{
  "n_layer": 8,
  "d_model": 256,
  "n_head": 4,
  "n_kv_head": 2,
  "head_dim": 64,
  "d_mlp": 1024,
  "vocab_size": 8192,
  "activation": "swiglu",
  "norm": "rmsnorm",
  "norm_place": "pre",
  "norm_eps": 1e-06,
  "positions": "rope",
  "rope_base": 45000.0,
  "rope_fraction": 1.0,
  "qk_norm": false,
  "attn_scale": 0.125,
  "bias": "none",
  "tie_embeddings": false,
  "parallel_block": false,
  "init": "trunc",
  "init_std_qkv": 0.0356,
  "init_std_o": 0.0356,
  "init_std_up": 0.0356,
  "init_std_down": 0.0,
  "optimizer": "adamw",
  "lr": 0.0015,
  "lr_mult_qkv": 0.4,
  "beta1": 0.9,
  "beta2": 0.98,
  "lr_head": 0.00634,
  "grad_clip": 1.0,
  "warmup_steps": 275,
  "schedule": "wsd",
  "decay_fraction": 0.879,
  "decay_shape": "linear",
  "final_lr_fraction": 0.02,
  "batch_tokens": 65536,
  "seq_len": 256,
  "doc_mask": true,
  "z_loss": 1e-05,
  "train_tokens": 496400000,
  "steps": 7575,
  "dataset": "wikipedia_en"
}
MLP neurons of a small language model. Each row is named by its layer, matrix (down: output weights) and neuron, and shows model dimensions 0-255. Each number is 128 + 24 x the weight over its row's rms, rounded and kept within 0 to 255. Numbers have three digits each. A neuron's up and down rows have the sign that makes its largest values positive.
After each neuron's rows, "raises" lists the tokens whose logits its output raises most directly, leaving later layers aside.

L5.down32:136154115126145161118155122111143126111131121153110103125128086158138150140138113166141099145155159129109066137085141131116068144123109112111107132088111196161137126149096096144149122101102105115090124129151118102141143144147143090103129121106130083140164106165113113123135098123149154127097131161164146140140109134095153124149147110130095083113129089127129161133152121091101158130135087119181143119137148124159076140097150119163101127137111081116115150128124131130114173137129137097118147144118116088121156112097123142144118147172124098140124099131146138091107125114093101121139165129122144139118121126121093142134121091102117099127157138166151106126135130104177093115093141134076098138099150103149107117180079094131153086153130100141139138098075093165093173154099110
raises: " consists", " contains", " includes", " takes", " appears"

L5.down489:135181090116114125101076152136146119105173158118127132077139134123144140142115112189148128140109141160146109138123134128151129102096179116093146131114124088108123085127096125145110135130081147121125136129096149188119120122103069166132150121148130122064166090141119125119156099102104137124115143158147147118090148101112132081126140136110161151158120099123082103120177117122163156134152148100118139153139159148122117146119173119112142116180109126117143136128140134096142139114140137116159116108111121172159101132164120092103160091106156131112119113109084117137176129123159120077129147083106140123146153108143119110098116138138105103137109142130173088145135151152129120061129124145107151085106161123122142132090178102113102119162121112141104113130111160137162134134115154
raises: " Dh", " Thai", " Malaysia", " Pakistan", " Islam"

L5.down545:156108117163081156111087132140122120181189153147133128139128141093140124162131118078145116111112154170123168108107139153133137113086136131149147129137103119164081123119177142125158136109109089108123103069116139124123125090177146137167119164119146139129135123153135117156116124099116102152123132100122102149113163120110120115132130120135146122110171109123145164161145081121129163125142136116116120141141117154121152090144131099131120101135135130151115147176119124113129120116091126197111105157155137111153130119129134020120152131136099126125133108097094144150113142094150117150126152133117113132142148129129155088164106182092172137140124108129121168136133176076110139131114144121094137114165083142138150141130098160167098090103114135094170122098145137142120103113131132
raises: " however", " its", " she", " it", " there"

L5.down369:148132141129121155128136119161139122178132105075148116138148107134106150161103105115123122175113087114130134145085115134111123128158141118111122175131151133130075133110091105160133152096084147147079109111109110122163109137114133102112133158152121119103129133137167117131187127115082100111145116151099111132125079093118124134126140077138163111137122158147089113158123160178128130138137113127178124087091135142113116100106112148144154165138125089109169100102145131123150152109139124102106121128182110096141118112091111135115116174083093152150110154154101096098157114124127123120163117172112109129145139154117073127150163112145145159122107084154136150108114183125160146118135111146111129139105119154103146147154103108103089127135170162116152112081143145085110159101126155
raises: "no", "ors", "nt", "ts", "n"

L5.down228:135093117140130128138091066081157159115104156122168119145167157154117129112128110167141089090106143123143143124133098130156123129125118088114105119113098098119161125094120112129146149118125132109118100109127103162142107106115125118114112160173123163132137158127166112128123128136074092101103172180114122154181171132112134095131136163122094139141163143133120139106114144180184122151132090162108153153109108094147126115181164153169153119115124108173131141131115161128166148155112110122149132117117119092144132087109106106105097119171062120146131107166138100133097151139107143129103104143107166177110126146169118137125166105122130135173089126105117114114133139106106108150106132114117147158121111124082145142091134149138099131174136112153096153118129133156171128115138127
raises: "ming", "we", "mel", "nd", "w"

L5.down704:120168147128159135141152171093091155123158151076134113144124134155127118149131097115109124137100138106140143136142118117124118114124148188124149107160121075164142117155136142149090123098079083098117113130142128107167108079118155148138126152126088157067087119123132096164137114185113169097135124175114121115125115072125131144111100121148110119143109151156135107121122149128151173114138096148120119114092144103159130127127135133147117120094122161143112125098129129123101160125164218148110145110170151117168139136086128181107118148134127123134152160082109122129133102104113119105121104090150153138145145168129137147178113137133159107115137124141107136104147153147152111119134119132054118116131149136130126097119137123151163082144149137169150079118153144136098108134126135
raises: "=", "\"", "]", "hood", "play"

L5.down627:146113115147098127120131116120144133110163128115111143120123147149093127135117141104122146120122107126130147103120127118123133195118116128126129128127133095120136094121153092157102092102107130142165140108110137132145118127141171136112139140126117115110126111134147126142127131133133144124118124142116125111144147141127117098099095171099097098122182145138111122136171110106156138149095141101162179135145071113143133147179115150145137100099159107119105104200121154125126109097129166141096127157143176118098101127111138060138119153125084107117114160137124104162161134117158118169139152085158124083143125136169134081128168138126181168156141137169118140113111109098101147136136165133143188092086123085081125122129105127138097067148154140136167131139142158100189082148151098
raises: " they", " it", " she", " its", " he"

L5.down861:144107094084127115122128117150088166123128139097113071099133061151133152156154149125128115168114117112108127120156135136096141115171132087100071084141138127157136130155128145108158160102134131172139109123147131141103104162121177111086130117151158155099144154122152160089127173108156156152125154107161134138126133106127126127122123131125155125166126134147131135169129147172105092097120112123121071115094139156131107159184126134088127130136129137114146125142109104106164130115099122123109099146178089155148080132171148170083133123106116149088120160140141164121138102132128112111146092086151139140148074087125118109119150092159117133126124116153139123084095114158108181130149138118141146147128116161167137121156129152106098167120156127105113128159133144146126093134099124
raises: "nce", "n", "nt", "ño", "nd"